Part of a small language model's weights.
Training: a variant of Adam for these matrices, 671M tokens.
MLP neurons of a small language model. Each row is named by its layer, matrix (up: input weights) and neuron, and shows model dimensions 16-207. Each number is 128 + 24 x the weight over its row's rms, rounded and kept within 0 to 255. Numbers have three digits each.
Before each neuron's rows, "fires on" lists the tokens most often at its 100 highest values on Wikipedia text that the model never trained on.

fires on: "oll", " turn", "et", " social", " real"
L2.up293:134129114141143103113123132125158130150135125128150132099113137117100104096136123149108125114123128149162144139124138145131149145142172080162105098155169081126090136134144102128145111132066111136151145119125134111162128097130103090141088119115087161139107120128099145186120138083090129111158166095111106156134106144133122110102091120123178152129140141148079076118146147133117100135111154136157125097089137124124145149130131045156109135129097061170137100129194109171140148128100098096147132104134111124068136106169139140151131147174149136137055159126132137131121133097130173181

fires on: "air", " do", " includ", " play", "ress", " rep"
L2.up9:134101130128128150089150128123097074108095113166106132106121125122133090136101149131118114111098119153174153088104118111162139126073138142153155143089088115139132153117112135145144137090104129120111129134094118130139072141113087197090102149124083179087135123147140142113072175091098126166111138121116154137152143088134144152132129120150144106120151130128145130172170145080138183121196106130130132123168135115154129155106112118127122112135168080108107136149143119135111143143115103148124123137132102162133087178126150133156110146158102089104170122181132174107112134109123144114

fires on: "her", "ters", "ide", "th", "min", "ter"
L2.up1372:161136129155126124125123101119147100095121098121125123108154112141139099105128137112131121149098144107120138140082149133157115092102084123112149132071132121185115106084152153140146139106129168095080082091157135126105112101127191092121095125152150105145168133114147149141101196130094129111115113103138128151120114153146113151105104165161139101102143129147138084100147103089226108132115129129077136127117176117118140105126134052113177150121142128113138020132138110100121162096088087120101128146089141112129136130129154128094133137120091161069139142125135146150148152094113129102

fires on: " it", "ans", "ond", " and", "g", "."
L2.up618:154116180124127134158186139116109100116101103124145173147129110102120132130125142126195126131071117149119125139118133109131137094131159096156158123167142155132129155112140159110115089134117120104099095125162101113137179110110152113065135127102114142109084150151103114107148146131145113170144134139115149139180112131141112158112125117148124107130153131173095120166140094064128163138143134141143176148110110097130138155126168147122154098144097075091114087100122116144112085096139099060142149151163167092112129169142135167115107135146126140128142123160145133109118086169112157114

fires on: " of", "ar", "a", "v", "z", "al"
L2.up190:148143085171100123089145108127120134119131147107138168057105116076157133110159168165111168142130152152128119106151121152131120128185125105163136143192120140096150136122126119074105124127092118140107124145111143099123148128093098149148091140125116122125083137118128112144126119130106148154129115117145124150116115164157142132199138090125150093103159147136157100161134087131154122148100164125102090135143132117175153161115148115138120145118159178102193098152123125142165101140101110144143164112144145116121124118119175143147145096114121111132125133134086149131092137085120103116

fires on: " ch", " Ch", "v", " adv", "end"
L2.up162:137118115095111115077109127154135130156152098117147174114135166078095167131140111173144142131168135123124144118147149128188134101128149121132119144139155118094130115134125168081104141121123131133146120133122127114110084073172106132088150150096110106144100135143121128086104154116085096149112149123083137111129085138163109131147137132120132170097166141151128103107142130193130108123136133149101088077142107144138121117119147134187159147125113094110158128115127119143133102156108123130138124077159079137156108088138161082121113171105125104151097147093120123174133123105135134112

fires on: " her", " year", "\n", "ve", "ney", " equ"
L2.up408:140099103099105168127104127126098120145101085082071142132132125113134147085094113135133156125094110145113097086185092090139143137115143132123112130150143148101179133145117083170133150094138154143112120166156140095151177147168152143117122132181107100107114117107154158133138096118119104150124121115097137125123124096130144095121109139119137116111193141123112132131067112137119108098106166113112096142121157133121115164139116098113044156106142137101127081115112114103097132135131142168170134139119116154101104131131143095136098120129113147108117117131119112106116144122128109075

fires on: "ly", "ow", "ely"
L2.up18:121157158129130154109145114136101121130128134101108145068145128112130151091133161141105128162149134106126132156100121159181137145104142138160153134141116132136131134158121172062112138115126118153117091153162111133105112120105151136113150143126113139105106095110124143141177119167112089141110123134171125164131140130139140174136101091126205133115141102132141122146109160169102155154114134141138131140090130154151140165118102084130101129139115132110136138099117118097128149100105144110110149080123087133167162115124136142099107142185102109156132145128157107152147110083117092138

fires on: " tr", " act", " ev", " rem", " Ev", " th"
L2.up842:153125138156102133142123166093126094135136132120097133120102162108102100100132131153131145142111148136174149124135146142162128134119136128177107136142129121092111159133128095113113131116132134135105121144094123097159084134132128110104084121097126124105138092133142148137094169155125120110111147101137104135115122136119117076089089165118147175135095111133102191150130152106139151145121119118186115144111095112152108155131143078103113138153111098156153114165170107134095122142148163149174131142103127127124117107126135134093131159156092124119158136119121159116136106119155178187

fires on: " dis", " con", " im", " red", " ar", "-"
L2.up901:116179157078122099105105164123105090109102102103145135151162149083116130149103094131100118102148135166136121160114118116151128142101155137101140128140126143137126113124111191104101146144138117130115075111113142117141104109111122166091127104116165146144143133102180132107097132134113150149100143167098109139135086120148117140096156178190153139109115159075165149140107170134127122109108138151138101137134135150150120113145129147140131131149182155155122118103161134115150141160119132107087126093140110088168144170147127141135134126136112130154143151145158142117122141164117136156

fires on: " do", "ive", " same", "en", " met", " cr"
L2.up14:147122131096081124144123105140114059186123128143139113114157092160135133107183131113151096119175152149177114109121105167111147101133130120096114102149098164126098134122124136079133166125131142114144134125119129088129103152130101105137103149146132122144154137107094120136114073127120153105136127133120093132156151152107083155163056166165102119127189086174132106114099175030150173143129096107136125075113156105163124151144150074184119136109161128095113142141123130102140162140154120123189153129125114132162184136117150096134112158169095108118151151114106167149146162143102115129

fires on: "in", " [", " 18", "ow", "om", " Pri"
L2.up310:119108112144142174105162112090136087086152149117115114134140114112163176148143117159136113144130125095168137100142152144124150132134132110142150125146157095138130210124082093108117131076112097164154144117145121141156153113109114129145108119090179149120092126098122128135116138129111156132176117125082110127133166123114104121095146084151144147097071112136082086142128116129122145123082123146095155079102146114129200142131153113134114120125105144074145139133152153166123122156126140139141112141130143120135121107111142115131086106132146122106101128152144119147168095133126142123

fires on: "amp", " met", " k", "ct", " start", "ches"
L2.up219:085095159088128152113122085159149118149114102153141103122100081140130132141128081133115170118124126131117112111123105143157147119119161165140129157123075113141164112111116115114143123110112178157133130154086141143109095086104130129139080136114140121132096143114138150095103129136130092128131174122107131111118137118152116124149171109122158114180142133161155138129067121116172112137141107091093117118117124104157168171104117143122138103134159138149095176147187123090116133126104117135155131138166105083140165139158105123104124163159132094108109132148087151129146149110155139096